config.toml
n_layer = 9
d_model = 512
n_head = 4
n_kv_head = 4
head_dim = 128
d_mlp = 2560
vocab_size = 32000
activation = "squared_relu"
norm = "layernorm"
norm_place = "pre"
norm_eps = 1e-05
positions = "rope"
rope_base = 10000.0
rope_fraction = 0.5
qk_norm = false
attn_scale = 0.0884
bias = "none"
tie_embeddings = false
parallel_block = false
init = "trunc"
init_std_qkv = 0.0168
init_std_o = 0.0
init_std_up = 0.0168
init_std_down = 0.0
init_mimetic = 0.7
optimizer = "muon_variant"
lr = 0.00978
beta1 = 0.93
weight_decay = 0.0083
lr_head = 0.00559
grad_clip = 0.5
warmup_steps = 200
schedule = "wsd"
decay_fraction = 0.631
decay_shape = "exp"
final_lr_fraction = 0.05
batch_tokens = 65536
seq_len = 512
doc_mask = true
train_tokens = 582100000
steps = 8883
dataset = "wikipedia_en"
MLP neurons of a small language model. Each row is named by its layer, matrix (up: input weights) and neuron, and shows model dimensions 96-287. Each number is 500 + 25 x the weight over its row's rms, rounded and kept within 0 to 999. Numbers have three digits each.
After each neuron's rows, "fires on" lists the tokens most often at its 100 highest values on Wikipedia text that the model never trained on. A number after a token or word is its count.

L3.up1832:485479462483540537503472490485507465484452473498517516512469493523480470443534518500508517491437510535551500509483496535499500497500478499509461455508497495525445481483526475502485478491528491476496548555521520551523471474513454482500443458560495446513517498489486471457504523514491503513477505490501504501535528513547497511476525491431507529464455491512512537488542506486458491482543489472515494443480474553545468509532494535472484520499495504454490508482477469501510541508495498503519460513509555520512514500511489527500496511492508522525529473504480468486523480509492497539
fires on: " " 69, " 7" 7

L3.up2088:489512479486489517506481517486435538502472499501524525520465482538506453490476506502493520533448506496486501525447493525492541492505476462489517509484483506516455515496490515482498490509496483502493465501529482458466566518523549491592469482484481459524459527471498480505489510535520528485510502507451514468487455519475504482516500492469485490500482482507486505512473442474491476492529526483436499522522513525496475529509469526474504489487442458461498454503485507520533511517495504510492484526467456509490487553475485495459504484475503498499545477493502494538488498516510474492
fires on: " |" 33, " the" 23, " The" 18, " \"" 11, "The" 6

L3.up2033:472522571462480506531567491517517454490443521523487484522510474515505529492490536512515497512477474508503471479508515516469503514519499483537544469494520548518511504525528480493494508508481487496494536465468487473508515524503516508517493465489491496462520498504542476500515464470561502516494524510447454468530470536463512493518458465510500497508491479515471511488457495536537467493477539486500542528489557475470485499481475493506516472523458487507505492467492529513476524538538491522476517440496470485469506512493486517594507496515518541473507537504505498484477474467496477542
fires on: " by" 37, " By" 10, "." 10, "st" 5, "47" 4

L3.up1612:479492517565464508459519499523450531489552479520495485490503483504497500488445479481445553511459498508438525435483510510470523520512472522481496498484507506520472514468529493443531488494552495505498495501505508499517511502508538467483480438516521558530493533487508508484459483484533551440505482558466510494507457506509513525447511496479517527486545534505478467505466516512527516513504541518491488490466493480459480527560467499485499486469521493454495491543505486484509506471509501528518492514534484494490529542477487507480533510478491567472473518451498500515496539501506453517
fires on: " the" 27, " and" 15, " of" 13, " |" 12

L3.up963:484497493524479462494511523526499542557517480508469493467491458494496538503498488510508524469533476479494534506473506514498465489487472515494511495468496519498487506561515517535476512511516467524518478458487502499505521501495499485475531506443539489449455515501516530531498494488529500453488498498539497457515502509491534513502493489520508509504484508515489531483448527500504506455500549492478511522530474468492455468491461539496491528532488480484497506480498533493469476485512506461449497496505454521508494502474480532476535493506488505468497500505492493511490471476468502513
fires on: "\n" 29, " to" 13, " I" 7, "row" 6, " " 5

L3.up1650:504530484463515483515493496481524474541506501497476493474533465508545541519492511497489461487537562519518479474479501487523516497504529510575444502482467463538516515506476514490481502516473465504470523477535543498472503465531543491490490560502479515515533485536477519509485475517479532497524536515532493498449455516438452522506480482495459530536466513484499498446464496525531493488528505481499488520556508489467514496502500525488482500450482450545511503474506501487553499500522472540494448509474479490469510498499486488519531488511551530455499495491493466488515511490472503490
fires on: ";" 17, "'" 14, "gli" 7, " grew" 6, " growing" 4, "c" 4

L3.up1757:497509507532514478530457467520511516513544509479518438477543513506496485466443543514483486484451524500490486507473497455539509518486507484502499454477521492503527486523477469516490507543506542482511501459464511480513505473522482481517487523517458518525493468490446442530507508522452480502543463529500461528489451483508494513525501522508507514466533504515535453571523521458539506475488494491484503474488502537462484496515478531504502499503509472536467491468469483485498469504508475462504511501491485482525482480469501453497463507529468445436544503497489563486478503514492480522
fires on: " |" 76, "===" 21

L3.up354:519520502478501487523507515531518457530508537508430488467469487512436502510502499491482531533510481523516459504537508470515465408534517534548468518491529505483497502504478466525520470510530488502507492537542525511499506473509476491467482474466496516489460509491450497535538514477496481501481416529507514514512512514552532509496516483525521490490518490529470512488460515521516498447533534554511484513483506475463519504494495538511530530460492482489512453502494478538478494520515523510516541484485512526487461491513518462507506451499508476504486503460489480477500505509466512496
fires on: " a" 57, " A" 6, "." 6, " Indian" 5

L3.up406:496472483481455436510492481493486534516512467506530509543477491478513497517527523499507514448488491531500502493473489542464524513506479524473492504515529480497459470500522440507535510527511468516471522546521483591458516546521455510499483508517521494486508517494519450513498459522489525544517496496519482519523492482384506501486494509465470485520478524616519492556516507479503523473496476489526502521550524530489508483488484532496492470493474526516484535505499501555505471513469456483433505492540540519501491492532548454496474509494532465471531479513497515501461529518548504499
fires on: " and" 17, ")" 15, ")," 11, "\"" 10, ".\"" 8, ";" 6

L3.up364:518540502515503541495465489537500506533483516486465503514508484521485523491546495499512543471550487514524476508530519513507501498494537565447490471531503511500485483468518522493514517502503442467502530502508529473472525478477481498519523510494482532480473517491498531451483501559497497503508499495501521535512516499500485495490473489498561460547505456496445509504491479456485506521540530495498479496524461494526542496452502460487478507530498503516459496459493489498474444493473472501456440507480462513515502514525487521505496471514466487522477525516475475511527535508521512539
fires on: "y" 25, "3" 9, " 3" 9, "avan" 7, "ry" 5, " Bat" 5

L3.up1143:534514525542499422511519498528457499517525519466500488556495469480523490513514547508526489459499512541500493487506469481472472537484504511505462495498492513483467486522513491494500524474491518496483485520496513499482513463492479515522519495457498544518509431475507462525505496467533521436534519517497523498504499459533492484500529450475470503526487503505515537541530522502481540521496478470494528503529541495471530516460435500528513514491514452483492526513529502516519535465488457511524516488493487494438491463517482499492504485452479519535494471498502514543504522533486498480
fires on: "o" 26, "d" 18, "ad" 10, "g" 10, " Ad" 7

L3.up1185:509519488502491522454506494513464448512498476552469481486483556483544447521480475521492483444504458474511514492519514514504501476519474511510494514495538503466529503517498482499522459556502503510521452546515510516517519459462542523528505511504504519489483508479535461476477484508522489483486489540501490518519484482462491504504502488481498498504501513525475537446506479483510503573530456488537496478474511467498457498498527521488508547496459476488544519476531491445479537547486491493532505487503525449547474489509468489495533492450509474489497477487483451504493464499490526513
fires on: "." 40, " age" 8, " Preced" 6, " average" 6, "age" 4

L3.up1750:545505503496503503477486500498501507515518458492530471486483520501528539531465501495550517504534536535533558435478487465484481506554526519476450501445480485466523488505481537457508468481482507494490501452449550493515536474519513504513477493570517532539526528549500484484479504536518510526534531496459513513521512551469507507549493476552559511534524548512478459476527505526471487474503453507486534518564495448482494533475466496492501535487519492480537474478463502518501522488514514510490477568472522495477478525505473526482543462531513498480510519463550504536492500502524504495
fires on: " of" 16, " and" 11, " (" 9, " District" 7, " high" 7, " great" 5

L3.up2123:485530519515505469512508520537475543497528515473536458485480514494508495506493462485497516518509542505492509495500531462484521475496472504476558538462477494610483493472469529494498474519486496489498502516484465509498540484531489484418524479478545532480567470458506538487528506493523483450477485493531479497491481503484570523495505502569529496513501509509534535519528489500539479486508505524514504474502531513497494499515473497569511513534499511507507492546505482495485535509487501511472490525503496507458475502490495443514493508484480512492472485543507519523468537482541482505
fires on: "-" 30, "s" 15, "o" 10, "e" 9, "es" 6, " and" 6

L3.up2206:510546485521500459469507477552531512489448492486495445499518516514532531556497492522505518538475517491525460499481494451475487514508466507463507479489532496505505543461515439464536506463529460468530559482466495547477500483499471505471481483463497525525505482456446519475486544487507477438485518498495534494533527474507469535496508467444504501496498529503554494492484516497533467508451477461491519516507466477541500510505475502473579501486498500460449504473468512448478508441530515493486469473491538519509519496504520481518466505482543473481501477477477504537527467502536551511
fires on: " (" 37, " 1" 24, " =" 8, " " 4, " p" 4

L3.up559:455476526529498471503538505460502494473514490466515524492491516500505496514449486492529567531481510454476522515461500502527501519505516498523540504513502517491497517492471523541484521488503502482507495481494445547497482526471496510458506483486472467522464510533495525526457521487529518504507568524471497470517512471505491521497481532454483539495495486497512516497445492515487501501513479529479525493518519459470465480508501552520499531509476452514522510496495513488507490491530479492473534484483523452527501516470507496464509482490506558487541494496529489517520524522518500536
fires on: " of" 33, "," 18, " time" 6, " \"" 4

L3.up1426:477491553470513526488553499501536478528522508475469536476506509479468510491500511497519523485494485502453506476489495495456485527521475541527426465500539507480531477449463544540457492521507485525490521470567494508478535478533530502523537484503504504534500492472474503491490484427491500530506498488520494514482502551482496501457468476445494465502490525510490508538530516529483482523519504513472523484525517508444493521482516485488453507490503448518461533524507473519488528470459520505491545492521494488516497494505461497478507549488486502456477513534471479480524455494515560495
fires on: "," 16, " —" 13, ";" 12, ")" 12, ":" 12, "ğ" 12

L3.up1111:501518548487504502514503490499505467471438473501494504524487506518505471511500517455532516511563498454517511494538511472492451500517515503477526466530473503429554493481482495556505491495493497497497445528511527439504523492478476510488548506551483466520496496451537513506450481510470475509528538517507511479490517544504479501502507491458514487516559512484518504529487494511514446503523466479497531471516533444510485489470494512503471527478457514523515492552491543505542515459493538500476459522521488482488517495541489501585499497499486517525529475473505445508515521504501508506
fires on: "," 30, "." 24, " United" 14, "cha" 4

L3.up1150:514463477495529501529491489544506515463508477510496493457531519519481488469540527524489525498494506499544490507487483490469501511497462486460510530503508515546481490510477503484558496478498476515484517473478492455514474529527498451513513484543451492488536469502489440458532449480494476529559464494507531479489495470543501547476505404483493514507481509503489452498474503497518525527531526510548478509530502557494476506491502525481493498550480513492545489504516556519493478552521529529469525501484479510507529493508461549462502496515510485514501488513508475493507468504445519516
fires on: "-" 25, "–" 8, " (" 7, "er" 7, " de" 6

L3.up939:513488501486538506511527483510499508556490511511525484519504501507484480501519465502502474470547486508522475507505511516525499521507495521529479462549546523469459490493487455513521516499532505518483504505462496525516478525515482479472496477506504475514471468444510491489474511490524524481514484488528494494498510506528500537491492503511497443533462520496505507509512531499491510524518519500520520515495528474485467506533506460504485484477519504524493498486509517507485512548510481456468520564549427535474464521496501540496542481510536516469503474514510513555488480557512525513
fires on: ":" 46, "-" 23, "," 11, " to" 5, " from" 4

L3.up727:522494504491512505520539488526479474555479550500488535518489527503515503463528461464565485475495483531489491479511479509469492486507479531509512513536504546541441483494546444492474519523509489483483484492478491458467497516505502512522507548523514534571435483454481469509496500541507516478539475535482469476523461493476553473527524485461511463496490535461511484498511490489520525479490529491474458510477497469450549508505510486531545459512461497529469495484511503549533496526481467541493491509515485538495495492490510516497526514477454521505501512495543484471489489464493506515
fires on: "o" 22, "ing" 12, "in" 6, "a" 5, "en" 5, "ang" 4

L3.up772:505503447523506485499539485490462490472454469538497435499468504465535533459476539530499487504533470480499544491533488469548498535509514468536503494509493523522494497491499461539501470509499532500524492457485505474477493514514498499504494504528523530471464526465503501522491574475493500469502507488453540482493556496482510469478508508510500511530533518536474488528465523497496533502532462512502528469484511499512465495515559512496506493509476449518502453515506464513470473487489521483505507471516507532513497506484505507489483479523477482489485520499520489463483495506510498531
fires on: " and" 28, "al" 15, "tic" 8, "ive" 7, " or" 5

L3.up2386:504480486495544513488477485529444495519531494488452499497491494479484446532516465502510494532531482517503504457486527495495472510504516516503548525508518497506484506521473528532509501487504474513490408489513487547463483508494507501514456459524512504460503520517512495452494534502519513515498478539474514493470524527539496494518493478525519505521470502523566527513480478492485525497494496498443506492488494529517463530466453514539477510521510469522507482471460491503487509525518530490506477517489468543496520510493493497485505471549563475518497459511545513503554538489487516521
fires on: ":" 75

L3.up491:503474521483509503510517493563495503491504472427516497463478516495485534500486550537515516479523563483497486501543471490500506461489453507497525498519461476517518491533529518529495488517508501532494511497491465502491489497514458486557511510469527486503487477489490549520502463505529517469493514535461460506494462496504513501500506472473522489479518541530471482533532496531517538511515489478477511465499488474533520502522493464514513525494521511485474539501483494526538523508509527480489525534519495500480500492484522452513488520463520492473500488525520518500506513509479483464
fires on: " to" 51, ":" 5, " with" 4

L3.up908:486529473460518478471474483500522471509459490502499536503505500519509503515527509515494510489479475513506505476506471512439517509483523487493543467516492518469573488523499512503503476528498519544498516503472512504485516457462499483475538479518528497485525526486466480490515495476504500486480511494512525517496513457463477492485502469508486507518487505485518480553481492508490488525533523495490506526485512478504489543449512509490520490498482436455515494495458515497476486468477536505513487523529475471532522495441482460517497491529461507484481497490497537500525515524483491498
fires on: " New" 22, " new" 17, " old" 12, " young" 7, "New" 6

L3.up410:469544512519499541514489505499488483503505493536501480484515472517498519487475453521519513527490509535517533500512451516501474518481522501477499492484505480527491518531496480505477507503495484496482549482493470532524500499537485526468418502492462488545491436497490488483499485488463484506495536506482472494497510497483500438443493482511497466506524489485524505516559488474525547499448483498457510454524519521505457531524448493490512518518493481504511447482522476504530556453523480492474489543508569490483477508470502472500513470483538475476503506478503475465529513459523546500
fires on: " played" 19, " made" 16, " on" 12, " spent" 5, " performed" 4, " spend" 4

L3.up413:456483467491503509505491530472471510509484499535451532493570484524472480502475497466498475509433532487480448483528498498490511493488469510485521498515556475533534531522498500508512480517529488486454497484523428535516494499507511508506499473479479507514514488531486521480533470538492497433536494524504479499485518525515546527514501536479489501510498511540532479512525456536487481485475501509485534509488538489495492521533514483496493523470493507488508494515498489496516517509531501535472515489510518482484500475511525521517451493462485504472477447524494494513444509490517452507
fires on: "s" 66, "ly" 9, "ed" 8, "d" 7, "gy" 6

L3.up164:485453495496475457517494468501515474470481489534511515497484494482484487536522469469509533476528501449525501514508551507499513514479523489501522486486461492459512502464505519519505508499507494512487468548462499551481506525504488487530463515478464553484511450454446507512487543464506508529485566488554471515536511490489489505449519500489526506522508494490505525501507509495469520459497543495464533535519458516482528497523482483525547507471477504494509520481476506478530490503525488492506503462482495516522488456531496497521495481483515494466547465469563493487509505515499463510
fires on: " |" 43, " of" 13, " \"" 10, " Best" 5, " Top" 4

L3.up623:492527515528526529540473473523532488492509557532534517494528470493446480515478501493495496529456473497467483536504505482488477503512515532517483541459498490478496495467472502489528475486525526476469508518492479536500459501547555503511493509500523492508518582490462531521557450505463483518452450514470521466496518467500524480476493494543457523529545469517504519496512504490509484580532486460497525498532527540466517453507537504492492541462468519491470511531492475534533570489486471491487495529531525501513507494516492495480525525520525465483467546488461488502517504529483469514
fires on: " the" 25, " at" 14, "," 12, " The" 4, " Massachusetts" 4, ":" 4

L3.up128:474517486493509513507513527436467471462496486500505484482486520522467485506481456490502482505511528472484516473441507526502484512443501513505469455509515479522534465490487522541481478548491523472467512501489457500521507494494533495469482506502521495433517522495445476481499467551495485518490527507496512510503509488521466531457520497507515489499475469525534524511477537543509505514521471490504505492491486496489539503517520502509501488507497531490454477473477506501513482510493524512509469524521465558480522504489538511489573448507517487520485508507549468500494524507476516455
fires on: "\n" 26, " by" 19, " for" 8, "=" 8

L3.up2114:522481443524501532499497540510467499486489483469496516495512482421538533474508459482539484476542504502463494526503489524490480517499480526509509485459522475464531480502439511500542510513486471502515544542494486497515519495492500493488545478523485497504474479505459548521555555491511507501494510534502542484507494474522537510526475475494502468465505490508488478546482496494515502484514537494455514454487523459482479526480514503489557486515516490450496506509515509542545505480485531536530500495519501529484476526530531517518483496511522453497527493506489502511495493476508513567
fires on: " home" 14, " career" 12, " House" 11, " house" 9, " Home" 6

L3.up1060:452488498508490498444500509501489475525471523493485490553525484527453511490441478517554499477497506491537433519499518487496467491498467518496464504473554547497511485525519509494521486479520483501518524448520498499455472493508509492508496470490480501506502502515491504504500471521490499450522481503470488504473500476535504513498531489528513476474513543499477536476524516524524441515498517530538547520558528487509481457512446515492507537511509492462482502540450487489497573507540498469482504549507491518477547514503510498524503500516519491523505477528488498500517533510497502454
fires on: "s" 48, "j" 7, "," 5, "a" 4

L3.up400:534519478511494491468490481481507527489475468490486472531467494492501497485502519451507516508516486498473509507482476506481511525472477487468502471495532495488510509512514486489478495488496458526506526545516476490441533513481541491432493501483495432514498474494506468482512496515483472510481527492516494499490515494550535535487492495513506466508444443504469514497515462506460505497478452490458494508505515521555522498500474537478483479492495470500488496506505553512483494494474490504521502493499456539533483499489530501513531479473472509473509476529523492494548463529465483458
fires on: " New" 40, " United" 8, "New" 6, ":" 6, " January" 4

L3.up903:485483490444479518486486482518490474504460515515491561490494486528509447521571473507491519447518426441506489490450555491483506568474495480477558471492525505518525534491501429503512484532515495486477502496484485522489503471498531507486485521487491464475552484505517526505470539492504488480498509539508497464504493499483507543458497509483482497486479499488523496520441502528523513491487505479499499501479540497516478527457494516465553508523502522493512471511487541474468453537479539485510525468503483504508527495507521524503506495517474529462496497495523508515494507546486524518
fires on: ":" 33, " " 8, "/" 4, " •" 4, "-" 4, "st" 4

L3.up862:511506518465559489505487475488526453484476510503525529510485495483552488499546486506495500503507502511484526516524491447525511551502507440520468505500511522529451537472488497574481494524502501481496487556547470492483464495471522494509432494544467478500507485468497487488506493531536529536512499486481500461470514506492512457499505496575480496556464501545473519519505530460508468527505493467500499552505492432529524482460505477475508523450488518544516498496521523484546566469513522517529515526518545483485486476539507485520494495537477513511533521480536478479486525510468502472
fires on: ";" 23, " where" 22, " although" 9, " because" 9, " due" 7

L3.up1533:507525431460510449487503482522545506514492535510496454497507500513472459513505427507483515500538468508454467530496521488446490519509560489492546453540466458462484506459509492467478509518465472497469498527504490485490511535490482494510475503481519535493502494537506493492507489513519463498507457498493481506492462510452499528465502458526514524456502496534512505512467503468504494509487478500463503515527497510509495502470492538493485508451459530484466520517492505474544492472491518476520518490484444481530434503512503483504486468511528504493501495475500489478438546518504475477
fires on: ")" 28, "\"" 11, ")," 10, "===" 5, " all" 4, "^{2})" 4

L3.up43:511511495514526491538514496474511508468466521433491482504510477498518503494481491514514512476497493508479550484446466490529457442476484513524527483543541508521514486483557511487491471505467510476539562511536520542520475494498524490479521503438498477563492497520550471506484519511533501485526494519529462457516511490470512489545492523492465516496518479485476509527482465530475567530505531476473547478541502474498524491554508458502479538499497481486475501472468509503472453523514499514531504508499502528509555496492523504460523494528507500467517458528550498441477485490455525495
fires on: " at" 21, " located" 13, "a" 12, " place" 8, "o" 7, " played" 4

L3.up388:443478482554456464488518516529480503496515492523548550499506527544496522504490492494482440538472485478468487500539554504452532532484492473500543522484504500510459494452464505512535521446564465494529468535480511530514493499496468475473542471529462500508501459463538532542510506464494513512515505519451507509466459545484506515494519477516486527508530514501464473475492535515488523529490544478501491494471472485507483532516504482505508519505537494514489563506476485493506525497535532541470479494505487536494501514501492469451517513525505499495487494470488508503515518492487477490
fires on: "-" 54, "\n" 12, " to" 10, ":" 5, " out" 4, "a" 4

L3.up102:480482447486478503475495513514504484453500543488498458482496493526499485471470498517470503478502493469545510545531505486540492534485514481509509485502475488464519537443488521520547489509498458518492491479494493521424492496519509509531505567485490507504526496433464497504474502522551506481500513494501469480492521544513532518521525526486502492493505476517499515489514532509534508499471493513489501438527509548515482464504510522470496477485534498512516493495477532467506472506551503488477528486509493504545507510533484489529484498492454509487512463490485535488475499469540506473
fires on: " (" 28, " \"" 23, "\n" 16, " -" 10, "\"" 6

L3.up1217:475544532479521477520468511512536506544527489488518455501491491467490473535506493516483512489509505518497510537540519471486505583470457502546531490489474506515560504509480504479522508544478507474506499554448484549515511504513437497517511528513494483544549484499511494540429526532517516493484549500511472474535512514489510514537483455518499501519532465490485503513510524483468477484493507524476536533532488480487481510485470507526491485478468504498471497485504471528471524520538487509505502465502480484471495526485493463520481525497449468480539463522538483510499521500481469480
fires on: " North" 24, "d" 18, " di" 7, "di" 5, " across" 4

L3.up1447:472499469494512514535498494519533506474493511484485503515492490495494515552510506570535477522503471457526474451523517483502504497481487486512484481527502470523484511477500502497483521557503513537495478456522539488558473471472454519467549507512450462491524520507500487439477498456496511494525509538472499508532531514540495480511518504558501487528485494538490495501506453484548506485515493421521477473510478515525488534539538511496508474508493516504511468483446520474506491546510513469527489522514478485489460468484499556514488508479472485556512477481507528527519497480485521487
fires on: "s" 31, " |" 9, " work" 5, "ing" 5, "\"" 5, " were" 4

L3.up2170:534501473487507517487492502505526517448501482512546492495530496473495482477493482544502482527503470528482480525537473536501522533474464516494504458483484503518508519459427474527496511519514506505527491463536523477478502482476515489478452520503472530496564532471461495485510508501469513475507491519468525460484492455494516482545459518516470477535495451484500494523492441517499526492523475493504520465515507491510530464497522526514498494496482503497501499459484525469481487511499510469449485517509549482467481515492482535503543489484488519509530480476535481512467458526500478478
fires on: "s" 34, " others" 9, "men" 4, "ists" 4, " officials" 4

L3.up374:483512487527500542495520519485496476494525465479518533524504493501534490512506471479520455499504480525520532483486481480479485524472527474531445445483450528497465489457531501512500512444510471466510503500523529460521523482509540507486494467545485508472507474529484504510522498478465487522497466470473445487514519469519483494482478525489482521503472476492519451515502495530456470448542540478508551478559545497529539523446515512468530497470504485483467550555508496520509477503481474521517489513505481507468501487537464462484489490498519517474491452477482511543478507491500536495
fires on: " |" 56, "," 21, ";" 17

L3.up180:495460511514530480525518477489525483431538530472494450460500527506475480535480495526537458494483474460469511507521501518446505506502516469456513524505467482538497493511452492463513500525489491497490477512512545496490480467549446499515498473535510495470505512494514528532443511512543489496497481508507491487509479490511529498491504542492494454513506486466467503477464517517501476500476526463482502487504522499498476542512498481530492464508473484472498484494497540503505512538448491491515523485504477493493538487522463504529518512534534483489498523489468514508467504486483513474
fires on: ")" 32, " |" 31, "s" 14, "." 4, " " 4, "-" 4

L3.up918:488484494493486520548536491473510516507492537479554530498479490535534488465481531498499486479570520516498486504511508459492492512537512488501455481510460510500488517491516494497504505520505511497472487489543523466533494474502489479505516480469488482493503512533481456524443521498460484536532492493513439465511478511541504522507484490513481493497486516460451485480525457525496488452565524480536532477482498486540480490468499448460489486482502480487512516489531512518491508520508538475517507545513518485474523492534487529479537515493506494527493528508493526522499464528509541529
fires on: "," 30, " released" 9, " built" 4, " Honda" 4, " Ang" 4

L3.up1103:577452441479507476522467473499531480494494487493490559490491519493453498523501528492484481520532486500456493530494501499490506530463515489486521495480483497527467516469500513556507478545496506522451551521511486502476496488509530479492497536515490488487516535517478476474506499458499476460496521483522475496500542478510492464495509521511503463521462509466493518504504516524470481436492503478505509484550515498498508477470502534527496514474453496490499442524496457517514500524473550505527471494506541470478539522512511504501500496526537519482543451481492464467528509465487547480
fires on: ";" 71

L3.up1112:473531497531454490486482467494469548536504462530514505496503490496508486478510469519510491513538532481482496518531505534484522500497452547509500525527487483450498483477520455501546428482489534533492490469448469472528511491536524428513488494494486544508509474524515463512536499495473474483521500496514524484483507479519517520520478509525504516532432482477501492492501459478519471530499497521492491509482497519531489510490473543482484538530481529544512504483496517470523475517456529477486539502527532480512461527478500475502476517552460508545506458515512469466476537515464536467
fires on: "." 34, " AUS" 12, " at" 6, " of" 6, " against" 5, " des" 4

L3.up1169:497527472484508497485507500493515505505509473516488491542464526478513500492467475532539467499487512507476504529457494493502527504508465506529462496495494517529461488515453550533492491501518458503457501531458521535520475456524525466554518496501507518507449495470498498515492474490494485493473524497510480540499513530522520526537512481491494488539506488494508528494490543527484506505474545519471517540551520532478492463487450477509474531464516480541504466485518537494501492520513477543502497474505493485494474475478480468534484483476495517454471468499452465477486465512454447458
fires on: " |" 25, ";" 9, "st" 7, "t" 6, "c" 5

L3.up473:482492529490483484458486496524475477496512484496508500501503491483505498497467491530514530478503444468515496522471450468506476468531484444502539545510540527496511505515542489492464522512533442520491521448518514499462525504491515460557508503500486473512485497507503494530518469486478491559484493497471479483433471465500486504528502506505510535494481484467528477509537515501480516503502485506521504463500455453512550495497515472529484533467497513495463509473485478496482478522519497526484529515496547492471469468482509485457528484476475551482491527472484446458549503502501488482
fires on: " to" 45, " over" 10, " —" 7, " with" 7, " than" 7, "+" 5

L3.up1039:475488507490481497469460543491522442470472498467475499512528526511482487523480494475525527461543462489543498465481497475508508476510506473489500478520513534469506503528538504505504481510491461504509512469529486487512494488511520480532501467528456454477539484499498540479505516452484487505512523556486516457470486519493508522522476473492508505486494493516503425532455464485561504546564467572531532483483489499478438500498500498537500513486504470472488529492500495470561499582481453520474463468526509478517533512483474510543503471469527493511504498527526501496530515514476520529
fires on: "." 56, " due" 14

L3.up1716:519487485500516485503495500505508532517523490512508525542473507508514493472463492502512510483523481543513543525490525561526475477468458521507443528481476478480520488572446444489471508472488503527515503554473513528475473519511511490511493507469491486471448474542455534504477557533503507453492468543477481506489516561465547461478530496534501458501463479511458489528503545539544485484472526514508512498491475482476527469470520509529512465525454508463482490496500522513555493498448481492483443542504493521474479525508513477463525474535524491511529468480453531519494496473486504523
fires on: " be" 20, " Win" 17, " Cup" 17, " table" 4

L3.up1924:502524488504480505509492480544554497522475500470510494464490535516522483510483527556510502462456520493531519502515488518497497489529477493492469543541480502494544575445498493482524486492510509479523497519479512490468485483476483472452508468555524459542540515461488479490472500523558495497492466482502479488514498533463522506483494536502534485497522515482496527493510472433469522546482483475476479495498428476496489537486500514519541478511496505482547502472529472485516521513492523517512504496507519528477535469496492497511496491475486500504505448483532501502545536515485494463
fires on: "le" 30, "ing" 26, "o" 4, " working" 4, "ho" 4

L3.up1521:502553496508531495488467469502528498514480540509550454498473503520511526534468503475463503544523449581511499531503516478486520510512489514504481498506550532505497499527513437463491471516472508476515504502514472529472491448529524474489496526498511486484510490521537515530481524487504470521502510519485499496522474436526475499508547493506518481496551489486492509523534490471478470485478512498531511551501435464492485449455513541509524491483496463496511483491484556491504477494514484480498513561501495489522479496510532458504511509467479462493495497535485447532486503465510519499
fires on: " p" 25, "P" 24, "p" 12, " P" 10, "---|---|---|---|" 8, "c" 5

L3.up8:456567489474508487540466534479472509554481495497494501505491485494488497520507470529508488506482474502523488493469539504466509506488473505474471510512525481524524474478528492468485477492517463486506471484509479537498452522514513480503510480505487520472503461502551516512472487504526488484527475514506474515487472493552538479532506533503516489489518500504485507507484464521482451484524518465501507486501527486476457513526524481523521506520513503467478549496503510459480552496511451466507508541477529480520506479503481481522519493523511499500488480515505519477466543535492503509
fires on: "s" 92, "S" 6

L3.up369:475489501509517507506450519518552518527526504479486465499445479530434459490457528519446521487455472497499463513477506487512504516510453542510515508529489488527504499468500518499506511484509479477471482522469471506513537513563502472467504518477494516533502481502450525480490490503523464497476526497529500508501492507492545529521494491478503492495461484503533436514510516498527487488526519497542536504465524475482544496520504505512525475463499498482506545486431499448560501489505502469490543463517497489493523515491508476516498516499474520488494490463526559499508503521449492511
fires on: ")" 54, ":" 12, " |" 11

L3.up2234:517512498473494491517517476504473515456522521526522516520502536512507487519498503522521528533497494533492505504493514548448491544500545527500476504533508471467499528483559460534456477478552490497514555495509477542514480514494516485532493510502483508488477475480471511493494432495473472518509509517488471501489467512499526481486546511528496519542543485501519474512528491501484492513444535458513499455462540481474565499490495509500504514475522524518476566523500524499541504522486481502514512445492495509534501498527496480505500474493510507485483528496529459458504534465468514462
fires on: "s" 34, "le" 15, "er" 10, "in" 5

L3.up31:528554475521502497504491509537494524511480522455518429508480491522491484509500493518520496500497505492505490544498511484466515503538519472517503523482507493531506473468517493490522451549517494472448474510493506488486512493536496487495496519486526523471501450499483473529455513511487511502470494494499482451503505477496521519472495488477505459525500496535599473483536547460466518504539481451491488459513448506518494495498540510503472517509488531467538528539524470473512440510504474452505545458522507489490509501458470474453452525495508506494509516495538501496493518469491524492
fires on: " and" 45, " other" 11, "F" 4

L3.up712:504456461515532506467490530487501499472458492495490498509481522518479510525494521510481506458501555472515539500483518485539499562501497482507517525481488535508534517482472460480470503525525495520487525502481519521454511501527463468457472503502535481483525518491456552539472484577472515516472485494472508533505502562508527527477490523455503496455489509552486474481484507490532459497489488500504492481525471465501479550451540504460524480499483499513489467533576524499516482509497504507467510487495508490523546500501484484493481510478500474508482470477498482517464548495485529484
fires on: " is" 20, "b" 17, "a" 14, "i" 9, "ob" 4

L3.up58:477508538494461487498508516512472519479454501504494487570482504469464532496492513495535484450468498480501519558488477508509509508509449528486464498498535499423489522501473514502506503512498480524505500492511444534479472484481477511507503508492493501516493511541481520505498533497533492497506461478496513468504510511550506495443499498497505472519490500490512500479482487565467555509512507477484520490493497514544487509501483521509509534500458486512497519444528484432499502505519570469525493547548493475493513477457498489461531464523505532518485521473487496478520517481498512508
fires on: "," 19, "." 17, ")" 5, " of" 5, " a" 5, " –" 4